MLP neurons of a small language model. Each row is named by its layer, matrix (gate and up: input weights) and neuron, and shows model dimensions 144-207. Each number is 200 + 40 x the weight over its row's rms, rounded and kept within 0 to 999. A neuron's up and down rows have the sign that makes its largest values positive.
A block is one neuron, or neurons of one layer that tend to fire together. After each block is what it responds to, as a language model described it from the Wikipedia text at the highest values.

L7.gate179,207,199,192,138,211,215,151,219,241,164,158,177,191,220,191,134,169,214,282,214,178,214,155,178,249,146,261,220,228,133,180,175,116,249,135,164,188,217,282,174,278,262,208,246,128,230,222,241,125,238,177,217,190,164,252,223,194,214,199,199,206,176,151,213
L7.up179,201,237,160,196,148,197,151,207,186,166,103,189,191,175,190,183,117,180,177,218,189,160,150,174,221,212,202,292,161,257,185,174,176,232,208,246,187,252,226,169,205,198,204,164,174,207,170,261,204,216,181,211,125,259,242,206,177,230,189,161,159,107,150,109
L7.gate203,220,202,169,155,202,169,138,189,165,186,193,142,219,229,182,209,172,143,225,188,155,210,192,219,241,226,196,192,172,192,255,180,215,184,119,147,189,179,258,144,190,224,159,138,202,219,164,188,184,202,219,192,198,176,232,222,213,193,200,238,212,172,163,169
L7.up203,216,170,141,188,180,186,197,189,151,218,125,239,201,215,201,203,110,207,222,218,206,213,179,211,283,208,268,224,265,194,222,191,245,144,172,107,200,203,206,180,249,165,157,176,152,241,123,220,222,138,114,214,181,200,236,167,212,197,157,207,190,151,203,233
L7.gate468,206,283,193,186,163,182,193,275,171,164,148,211,156,193,149,214,254,242,213,235,172,185,227,252,197,228,207,200,214,253,276,221,149,203,182,139,213,208,189,238,241,220,169,182,99,209,155,151,209,117,176,270,295,264,213,201,221,261,150,232,213,195,284,228
L7.up468,246,188,155,167,214,114,181,204,166,209,134,223,114,189,170,228,193,151,148,253,164,189,248,231,270,170,219,252,233,227,205,259,120,188,193,141,180,226,252,252,137,242,202,202,166,206,209,166,271,257,218,191,235,208,122,194,206,177,91,153,246,161,235,212
L7.gate1120,153,191,158,153,153,223,188,297,240,224,279,173,267,245,220,195,144,172,187,275,230,202,274,154,296,253,223,214,243,121,284,205,170,203,258,278,205,221,229,201,260,254,181,111,196,229,207,204,142,172,197,206,210,212,192,236,208,175,202,244,212,147,172,144
L7.up1120,203,155,180,208,126,207,168,168,105,219,281,182,188,157,213,209,144,184,212,214,233,235,254,156,181,165,204,252,157,188,251,136,107,179,165,240,219,197,261,243,249,190,140,183,263,188,169,220,253,170,152,154,155,131,168,189,217,156,282,232,271,206,196,201
Connectors and punctuation right after a person's name in lists of people (cast, credits), like and, commas, semicolons, possessive 's; also === subheadings.

L17.gate700,177,242,140,195,155,184,230,222,217,233,150,201,218,184,146,215,165,186,216,167,175,247,217,254,211,187,169,208,307,215,311,162,188,176,219,224,201,277,186,220,222,168,119,177,217,198,246,266,191,142,253,184,182,186,297,179,222,217,235,197,223,188,205,164
L17.up700,280,187,214,175,196,240,205,145,190,277,193,162,145,146,137,156,194,244,219,158,201,182,114,173,250,249,195,249,254,169,241,239,204,137,169,96,154,216,141,151,198,137,247,237,233,151,173,158,211,209,202,215,148,148,232,169,216,208,193,152,261,154,205,176
Final word piece or surname completing a person's name in lists, tables, match reports and credits, such as Christ-ie, Kap-oor, Rainn Wilson.

L17.gate352,248,153,183,247,179,170,209,229,213,209,226,157,228,173,268,209,221,230,195,203,220,133,199,213,163,173,210,153,185,238,191,243,169,118,182,215,232,210,198,226,162,189,102,176,184,243,69,217,258,174,194,231,229,217,230,132,159,280,234,163,188,230,210,177
L17.up352,213,222,241,162,195,246,222,265,216,300,198,204,192,206,229,185,227,274,216,201,171,201,307,221,178,101,239,191,193,190,211,240,211,213,128,211,160,260,189,207,169,121,199,182,263,237,152,188,237,300,161,261,187,244,200,161,243,170,240,190,164,208,175,215
Fires on connectives and framing words opening a sentence or clause that sets up a condition or contrast, such as However, Because, While, As long.

L10.gate109,161,223,161,242,84,262,162,234,189,195,144,187,205,233,177,143,217,231,178,239,174,210,174,216,168,187,219,188,152,205,173,212,195,144,90,189,233,215,240,195,241,214,195,193,193,125,171,187,152,175,220,216,205,218,252,172,109,205,248,175,146,213,333,139
L10.up109,170,152,242,271,170,201,195,246,130,190,258,186,165,197,208,188,288,188,181,217,203,209,244,161,189,197,200,260,185,176,271,195,195,207,275,270,275,215,136,200,243,236,137,218,236,219,201,218,229,201,222,241,199,241,161,191,179,212,204,177,93,99,238,210
L10.gate150,178,158,217,218,222,150,177,206,176,185,102,214,252,196,237,231,257,183,227,239,245,255,216,233,149,200,243,174,145,190,164,220,207,252,202,220,280,218,163,265,255,194,156,206,222,178,222,175,159,194,193,251,172,233,180,155,215,164,176,254,275,231,227,206
L10.up150,215,203,228,236,145,194,206,156,239,201,202,218,262,180,189,208,210,181,140,250,241,254,140,163,160,219,157,189,214,192,229,186,167,269,218,153,270,224,149,236,186,160,199,225,224,203,171,177,176,176,231,276,225,244,230,200,173,284,176,172,244,224,146,203
L10.gate268,238,128,191,238,163,186,240,131,251,195,204,213,207,122,181,204,126,232,199,230,118,239,186,243,176,208,255,151,252,240,119,244,120,207,186,181,214,200,127,228,204,164,171,167,204,197,185,226,167,207,139,264,243,224,189,174,207,253,177,197,195,240,183,175
L10.up268,227,216,150,147,214,182,171,196,260,200,135,204,203,220,212,303,248,226,259,168,156,173,219,206,192,196,277,224,236,199,297,217,188,232,224,261,254,194,224,190,228,222,154,157,235,174,290,252,180,226,191,237,181,163,217,221,181,272,163,181,251,208,187,241
L10.gate305,213,198,203,223,177,178,184,140,158,159,217,174,179,246,237,190,135,183,157,245,206,203,218,211,116,123,225,158,190,166,183,200,150,233,246,183,220,243,254,215,179,204,240,225,157,240,158,168,257,219,142,264,274,182,193,160,256,211,249,246,178,230,218,190
L10.up305,256,195,203,207,175,185,198,199,196,196,189,206,166,250,153,170,230,281,186,260,173,273,251,168,188,223,190,201,197,194,206,160,183,172,188,168,269,182,208,258,263,177,159,189,191,244,184,180,166,196,167,143,216,166,212,177,159,244,222,172,176,181,258,218
L10.gate443,260,248,166,197,222,178,226,138,183,224,262,164,210,167,214,182,218,186,103,250,190,129,262,214,186,173,182,200,187,165,158,222,174,180,231,179,251,239,169,222,163,190,207,248,125,247,152,252,134,211,156,217,198,245,150,206,254,218,156,150,170,255,175,86
L10.up443,206,183,245,179,263,141,192,165,238,220,179,218,201,290,199,212,256,203,271,242,231,198,205,237,185,157,199,281,165,215,215,238,167,117,137,177,209,187,208,176,153,265,160,161,198,165,180,222,182,237,161,163,214,176,108,212,197,98,224,190,215,242,183,157
L10.gate502,285,257,171,201,225,166,181,175,188,172,192,164,145,328,271,166,302,151,212,155,132,205,204,192,166,213,160,210,199,134,197,230,176,187,173,177,212,136,155,142,158,227,187,215,173,145,195,187,194,249,224,211,236,199,182,140,252,187,235,269,160,308,176,147
L10.up502,229,165,247,169,173,155,195,203,128,235,164,176,215,196,177,137,184,141,174,138,170,208,255,189,171,236,198,180,141,180,190,165,251,211,244,242,120,202,213,210,251,204,190,170,282,211,118,240,134,161,293,257,299,245,201,151,209,121,263,142,156,200,115,201
L10.gate678,294,201,181,238,138,199,103,199,117,181,265,198,185,194,160,143,252,130,240,167,190,238,286,148,226,221,276,211,227,161,200,230,114,187,148,233,279,231,223,152,190,205,205,266,239,319,158,205,221,183,193,197,249,174,192,190,160,224,110,200,167,215,244,219
L10.up678,178,155,170,196,185,213,173,222,148,207,186,186,225,166,185,150,240,279,184,263,144,197,209,252,218,181,198,242,205,134,235,222,184,209,141,219,160,227,189,155,108,216,174,173,191,202,192,231,211,201,167,249,250,269,225,160,216,212,127,155,185,220,158,205
L10.gate738,193,244,287,106,139,212,189,173,245,168,211,266,210,212,192,253,217,251,249,146,248,216,167,247,129,201,203,187,172,185,291,208,211,204,163,225,220,210,243,155,161,141,165,165,229,238,179,166,150,271,175,196,178,108,183,215,204,121,199,254,207,211,212,186
L10.up738,227,183,180,195,218,160,254,272,182,220,174,271,194,184,223,237,181,144,169,241,266,193,176,194,231,260,217,160,150,214,213,200,192,231,185,249,195,218,183,172,128,191,227,203,202,175,166,155,227,235,204,222,208,171,176,217,176,264,281,233,210,191,148,105
L10.gate754,124,227,178,208,172,192,110,156,188,162,171,148,178,192,271,193,228,215,197,169,200,232,212,207,135,200,180,235,180,180,293,181,234,180,247,212,210,293,141,195,200,169,251,138,211,174,126,145,172,217,224,180,174,203,216,250,230,235,244,250,227,196,209,205
L10.up754,146,285,223,161,184,222,166,137,168,191,259,219,137,160,235,140,229,172,192,218,219,208,182,151,242,145,254,230,209,227,174,224,195,185,196,241,178,206,250,142,203,173,211,202,227,219,230,166,212,168,268,184,235,212,210,157,146,134,254,164,149,213,191,214
L10.gate825,189,238,203,276,187,254,166,233,91,168,173,199,191,208,139,214,221,165,110,181,148,219,194,244,304,224,193,157,231,206,246,213,305,199,186,174,170,280,205,166,162,216,173,197,244,225,148,234,222,195,244,205,229,154,164,199,179,218,190,192,211,207,258,240
L10.up825,182,234,195,206,191,225,142,222,242,138,184,214,172,237,256,254,210,150,216,139,114,238,201,205,287,193,207,235,240,220,195,121,194,167,128,183,201,207,238,160,174,202,169,174,204,167,232,173,182,157,110,208,261,208,189,192,176,272,169,223,179,153,225,122
L10.gate915,183,281,241,220,229,239,186,89,262,171,180,229,144,142,198,96,210,222,169,224,205,219,237,95,173,239,213,191,184,278,200,215,162,237,235,285,222,188,179,262,147,248,271,204,159,155,231,156,221,236,206,182,179,182,152,227,280,301,192,194,232,215,178,187
L10.up915,214,208,198,194,175,282,167,172,206,219,178,238,154,159,228,189,211,182,268,210,122,200,175,141,188,124,251,279,222,150,239,202,196,213,258,225,229,236,241,230,154,196,235,244,178,168,110,207,193,304,253,238,222,164,234,249,178,170,188,219,208,233,157,231
L10.gate984,235,234,205,215,176,258,219,244,174,187,195,207,206,218,156,202,227,177,225,196,209,138,208,292,183,189,218,241,192,225,225,203,256,139,177,165,185,217,250,231,279,264,268,159,279,227,206,168,146,171,199,188,190,182,215,185,209,254,173,210,174,220,234,219
L10.up984,256,263,244,220,187,211,185,203,198,180,220,211,228,245,227,271,238,146,175,242,220,212,161,183,218,201,205,225,268,176,213,140,215,193,253,190,150,251,199,192,212,164,138,145,168,276,219,211,120,173,116,210,289,194,160,199,163,159,124,222,186,174,205,256
L10.gate993,246,208,192,203,243,137,163,155,232,181,238,203,225,190,184,215,139,226,182,230,134,155,221,258,199,196,158,232,172,199,231,251,161,190,200,190,164,146,183,225,212,155,249,173,206,177,213,208,141,159,174,160,138,248,138,169,204,180,144,170,157,212,167,174
L10.up993,240,158,169,187,162,182,167,214,267,199,157,140,199,196,248,195,210,207,195,153,155,231,241,204,228,209,119,171,226,164,185,224,190,219,177,294,190,149,154,124,264,159,193,158,203,228,152,178,152,150,150,243,149,209,228,215,171,295,185,165,221,161,262,211
L10.gate1201,234,203,187,233,209,217,114,221,204,241,228,295,183,228,156,186,178,285,198,164,183,195,189,238,212,213,211,236,199,196,292,189,171,130,124,231,251,262,133,140,203,250,273,225,182,171,213,261,237,191,141,242,205,172,145,186,247,182,205,145,186,295,238,177
L10.up1201,214,222,170,214,272,198,217,219,239,200,239,195,162,142,169,193,110,153,211,227,210,209,235,237,182,253,205,166,218,200,205,197,212,258,211,233,201,219,173,254,253,213,180,286,206,209,243,135,142,160,145,197,228,234,195,123,306,260,245,222,164,138,257,214
L10.gate1210,165,263,215,214,168,225,201,145,197,217,188,203,179,191,258,208,171,257,179,170,146,247,214,208,170,210,188,206,195,193,237,183,210,235,170,213,204,275,165,161,247,160,176,124,154,228,199,119,134,236,215,145,209,205,206,157,146,187,217,180,125,201,200,210
L10.up1210,254,205,167,219,202,237,179,166,210,155,236,119,122,200,208,183,230,199,184,218,238,236,240,152,178,200,159,248,200,226,218,238,151,171,190,155,205,228,203,199,187,103,169,182,177,256,134,202,143,134,180,186,172,197,208,145,206,141,209,200,171,177,195,163
L10.gate1214,202,194,230,251,192,223,184,200,179,166,176,214,172,214,229,143,200,172,176,219,239,221,282,181,175,133,274,191,164,216,176,247,197,174,162,234,252,149,268,184,195,213,236,275,137,164,229,236,218,203,163,198,182,186,175,356,215,237,150,210,241,127,213,185
L10.up1214,254,110,124,211,151,197,238,178,182,174,285,263,208,180,176,249,206,276,191,238,182,199,223,127,146,125,198,201,169,226,200,140,206,185,202,193,230,160,233,249,177,251,167,247,158,89,167,223,200,181,176,179,226,253,171,196,164,263,232,234,211,127,214,214
Discourse connectives opening a new sentence or clause after a period, mainly While, However, Although, when, where, and paragraph breaks; also scattered mid-word pieces.

L10.gate13,186,169,212,137,173,211,184,155,172,216,251,315,212,214,150,213,212,154,245,257,228,226,180,242,211,176,228,210,268,263,271,194,171,208,185,270,234,177,233,218,262,184,162,256,203,254,143,245,211,218,249,232,169,231,211,178,187,110,208,185,188,165,201,152
L10.up13,240,156,215,175,160,204,203,211,218,177,217,155,271,162,200,205,284,220,215,209,184,229,196,204,258,257,165,190,244,197,195,177,187,134,224,208,214,176,175,250,235,209,157,217,235,188,124,166,209,250,154,202,209,170,165,193,258,215,197,178,174,142,118,172
L10.gate107,256,136,126,186,257,187,124,180,137,216,263,183,253,172,179,220,216,269,212,205,176,205,174,134,251,225,163,266,170,156,204,199,186,201,252,125,171,166,247,203,182,137,229,128,191,233,180,191,228,165,169,111,232,177,222,134,203,234,160,221,210,118,174,209
L10.up107,199,210,138,127,229,275,194,216,257,204,218,248,257,183,231,179,213,185,190,140,254,257,154,214,233,238,169,202,229,279,188,173,129,183,192,237,178,207,171,189,168,214,183,159,205,210,185,138,195,213,195,215,82,181,253,198,232,265,232,194,130,203,211,257
L10.gate253,168,136,138,200,211,151,227,236,149,163,147,188,180,174,147,264,188,234,198,215,243,182,194,228,244,262,205,176,113,169,195,192,165,220,179,259,183,237,189,130,301,227,158,206,240,193,275,186,184,202,281,190,205,211,137,179,224,192,157,167,112,219,227,164
L10.up253,176,111,230,202,216,204,254,152,143,128,249,168,254,118,152,231,228,170,213,237,244,200,218,181,181,219,284,210,208,230,232,197,128,193,173,120,161,224,161,157,161,129,147,195,202,140,220,195,197,144,123,225,174,191,196,232,139,269,160,235,231,197,181,240
L10.gate266,180,167,203,211,220,247,140,205,168,252,181,278,235,145,110,160,202,178,171,188,190,211,287,229,168,203,236,188,186,146,207,223,133,231,171,165,274,236,129,167,246,251,209,229,171,252,229,218,183,217,130,246,217,211,163,195,222,190,219,298,137,224,230,191
L10.up266,194,202,278,196,236,180,148,164,114,223,228,100,256,220,221,155,221,226,240,235,199,177,212,209,224,202,155,201,207,209,302,175,172,142,207,214,147,176,193,203,201,166,179,165,186,222,211,266,226,159,177,226,159,218,162,285,182,228,229,188,232,112,152,173
L10.gate442,191,164,153,235,198,220,152,209,213,274,168,236,283,241,135,156,214,172,255,221,248,244,123,258,297,255,218,215,224,148,182,228,189,142,144,159,198,203,199,200,141,222,177,155,243,226,258,118,182,250,207,149,169,169,223,157,192,181,179,177,173,172,216,216
L10.up442,236,204,144,214,212,119,145,254,222,172,205,175,241,222,223,236,137,219,156,165,185,224,196,195,278,182,220,152,203,223,235,184,200,197,173,290,155,174,229,236,144,201,153,198,178,144,209,231,186,191,179,230,208,189,235,181,202,249,170,174,184,261,215,160
L10.gate460,189,198,291,191,112,157,174,184,209,170,210,178,256,228,130,239,255,236,240,240,155,194,184,153,344,213,186,123,228,220,134,195,194,128,163,193,214,158,209,214,216,106,152,203,166,237,136,194,205,162,158,205,168,241,170,249,183,251,196,261,229,187,151,178
L10.up460,233,228,197,247,174,249,144,145,203,307,231,194,215,225,172,201,226,214,227,137,209,236,244,183,278,203,152,288,210,259,140,154,122,245,165,239,155,208,194,206,261,184,163,167,167,242,185,143,163,226,232,146,222,256,173,213,207,212,140,241,238,174,210,284
L10.gate577,145,240,215,152,230,195,161,179,190,136,172,249,184,194,185,211,149,226,209,265,166,172,142,176,195,221,241,180,214,185,172,174,219,211,260,255,288,229,264,206,182,236,118,230,175,120,182,239,199,208,172,302,189,185,188,220,195,173,205,167,217,192,173,249
L10.up577,236,169,237,176,279,287,178,243,214,180,178,182,228,227,212,178,159,286,128,100,195,111,154,143,222,262,203,190,159,214,179,185,234,198,140,229,212,269,198,217,143,235,214,205,67,161,239,193,183,257,176,131,211,248,173,177,150,211,243,137,147,159,188,231
L10.gate701,196,186,118,178,173,219,174,285,145,260,223,193,129,184,185,204,199,208,279,178,193,209,130,299,203,200,213,199,133,170,224,164,251,144,161,208,177,154,258,205,183,222,192,184,180,200,193,228,235,225,167,171,242,157,195,179,240,224,184,207,226,163,189,206
L10.up701,120,173,187,116,140,202,156,196,198,220,274,185,158,185,181,145,186,212,231,222,236,116,179,198,247,219,239,220,239,177,246,281,173,110,174,215,193,293,211,199,152,174,256,179,231,195,151,135,223,141,174,206,144,139,226,263,214,208,195,273,214,152,184,237
L10.gate706,264,265,168,217,105,240,126,244,186,206,209,212,223,160,200,176,173,305,121,195,252,213,172,202,172,206,218,238,205,281,177,263,190,253,134,200,111,142,191,223,218,224,208,197,284,173,290,284,207,197,248,216,256,157,167,211,194,155,221,270,233,188,182,174
L10.up706,255,203,238,241,205,195,111,238,192,172,194,251,232,134,273,229,201,205,183,209,158,183,216,169,192,181,202,209,215,231,167,200,172,155,253,198,140,289,219,194,123,122,204,227,181,161,112,151,237,160,205,276,211,188,115,236,145,284,233,207,181,214,202,145
L10.gate735,231,193,139,179,175,183,116,175,188,141,193,264,307,177,135,187,189,227,184,172,216,147,191,189,228,237,225,154,253,202,231,145,222,150,184,98,110,234,268,198,213,205,124,213,243,258,158,155,166,170,137,205,223,176,226,167,216,257,155,229,153,149,208,255
L10.up735,213,233,166,159,170,206,226,162,117,228,180,162,281,169,199,225,167,183,191,177,194,157,93,164,223,237,133,182,234,274,340,126,192,193,272,270,222,263,246,188,222,227,170,217,221,221,114,200,256,236,160,216,171,233,176,303,177,209,221,168,125,192,162,203
L10.gate737,179,146,219,208,195,222,150,204,182,215,191,219,125,263,137,225,224,137,179,241,179,142,185,228,275,167,238,195,178,152,188,193,160,203,204,203,247,143,203,171,211,180,235,140,179,224,104,202,195,211,148,198,124,177,191,207,132,173,143,215,169,255,241,194
L10.up737,177,174,263,195,190,131,150,200,240,263,225,185,178,235,222,199,161,150,240,228,225,208,219,251,265,245,123,134,173,188,177,158,195,211,197,265,73,222,200,202,226,189,185,150,185,288,217,198,191,142,202,204,234,239,216,180,216,268,222,201,201,135,180,160
L10.gate744,213,174,99,203,191,235,153,177,261,230,231,156,186,258,166,189,216,252,181,208,251,230,146,259,245,199,194,187,209,143,200,236,182,155,265,172,128,210,194,198,195,198,267,189,135,149,168,138,100,209,250,213,131,197,212,180,177,224,178,222,128,155,240,212
L10.up744,211,268,267,197,197,181,173,177,243,207,177,193,176,128,222,211,145,223,138,236,238,141,115,231,247,214,128,209,148,130,151,167,161,178,227,241,171,189,197,126,177,214,231,210,245,248,199,156,117,216,170,223,135,167,181,186,250,186,270,208,200,150,211,152
L10.gate1097,276,304,164,240,237,235,148,180,217,216,221,224,169,179,184,177,215,227,202,257,151,130,134,175,201,157,191,217,161,183,235,194,195,270,242,185,198,210,216,225,196,258,242,252,214,197,202,228,169,292,242,268,258,155,204,193,193,281,167,194,196,157,253,142
L10.up1097,176,159,119,170,143,230,173,237,240,201,158,186,269,238,117,126,182,134,231,223,270,198,195,131,295,245,173,152,191,215,244,165,162,229,191,228,199,156,180,120,258,266,154,164,153,180,138,199,182,255,178,113,224,222,239,245,221,196,179,222,224,155,140,266
L10.gate1103,189,202,171,150,296,227,204,171,169,158,209,213,162,93,140,240,211,241,181,134,253,175,86,198,173,249,258,202,148,235,179,161,284,259,160,191,211,153,191,237,244,235,149,156,211,160,219,267,270,298,234,243,204,206,188,199,141,190,221,203,163,255,136,203
L10.up1103,230,257,242,248,215,188,275,230,197,196,145,241,223,150,215,278,211,256,206,174,206,221,220,282,223,203,161,184,268,246,224,226,241,219,249,224,178,228,167,131,204,208,218,129,223,291,177,273,189,156,167,227,233,179,211,168,243,272,211,233,148,165,177,285
L10.gate1255,204,158,192,157,186,253,208,210,152,172,165,175,183,222,119,165,210,155,250,216,200,192,234,181,264,268,257,187,187,194,280,207,234,156,157,230,207,175,216,192,261,218,145,201,118,268,127,185,221,222,222,177,168,148,190,170,211,257,246,220,166,188,167,176
L10.up1255,185,232,186,143,224,230,179,240,200,176,159,177,276,173,207,190,169,310,156,236,175,157,214,197,244,196,95,230,213,196,214,236,233,181,245,180,204,229,208,197,204,294,230,238,225,255,161,190,203,255,159,199,196,263,246,211,208,198,195,191,187,205,131,218
L10.gate1268,182,165,209,230,215,160,181,200,252,161,213,175,233,148,169,274,259,209,158,145,173,174,131,171,256,196,216,147,249,204,263,216,197,180,240,255,129,232,216,191,254,161,181,185,237,249,190,198,172,232,208,230,226,187,188,264,146,285,201,256,187,141,193,214
L10.up1268,300,246,117,179,190,194,177,191,191,239,142,173,161,158,167,181,228,231,252,190,135,135,174,161,238,248,230,196,230,199,234,160,247,141,204,306,241,177,185,199,240,186,214,171,195,251,251,199,197,174,208,238,133,198,200,193,165,146,170,195,203,139,174,215
Fires on the final piece of a person's name or the comma, pipe or semicolon right after it, e.g. Peter Bullions, | Pérez, Fletcher.

L7.gate225,146,234,180,249,170,229,117,202,186,172,120,212,131,197,222,207,205,226,185,229,244,203,215,172,269,196,142,170,165,184,240,155,164,158,187,220,185,212,170,213,168,166,249,217,259,226,209,87,80,280,237,228,250,170,179,193,210,240,207,273,150,164,270,215
L7.up225,202,221,215,235,128,138,181,188,113,193,224,179,180,117,164,216,185,285,140,202,208,207,153,246,218,211,279,221,209,160,163,177,169,176,217,185,180,246,184,222,203,251,165,246,195,313,209,192,221,206,179,129,187,178,261,187,139,214,279,222,154,184,280,172
L7.gate678,191,181,182,249,195,227,129,206,166,166,176,271,236,214,222,181,160,204,235,153,210,224,248,262,100,243,231,237,205,284,222,188,195,174,123,218,166,149,185,159,147,246,158,211,235,174,241,172,205,313,255,247,197,183,210,192,229,168,233,204,177,235,181,235
L7.up678,220,195,149,162,171,220,160,169,241,247,218,210,109,151,184,201,316,161,243,139,178,197,183,200,122,216,227,129,215,211,212,177,193,154,205,251,174,162,238,201,211,197,193,224,247,147,214,192,189,208,206,176,150,149,223,165,186,187,167,174,117,162,207,178
L7.gate731,181,228,153,198,197,213,175,160,186,201,178,185,160,211,179,168,103,168,188,135,151,184,300,192,194,219,231,251,227,221,184,216,255,230,287,296,304,203,145,214,259,173,206,256,246,217,180,261,177,178,155,184,171,183,199,188,160,153,104,242,131,237,202,273
L7.up731,220,225,236,180,174,188,223,234,173,195,162,179,221,224,206,116,183,253,148,218,208,233,148,165,238,260,192,237,303,246,204,177,221,95,173,220,214,242,182,230,216,177,164,181,185,128,192,210,200,228,201,258,158,273,181,253,236,179,240,198,223,206,132,134
L7.gate776,180,233,162,185,188,203,125,200,191,217,239,238,152,168,185,205,181,225,202,171,220,241,200,206,139,204,151,192,180,202,141,186,239,154,176,225,191,192,160,178,157,237,156,147,249,219,126,200,178,175,203,211,159,199,253,190,148,208,222,207,176,206,221,247
L7.up776,195,127,173,214,180,273,157,211,162,175,156,232,272,194,167,227,227,195,222,249,229,242,211,183,224,157,203,195,158,231,258,148,166,129,242,217,203,105,234,189,192,248,193,156,290,136,244,185,188,245,165,153,243,172,231,182,133,227,251,123,150,241,152,244
Words that open a new sentence or clause, such as Despite, While, Although, In, On or but, mostly right after a period or comma.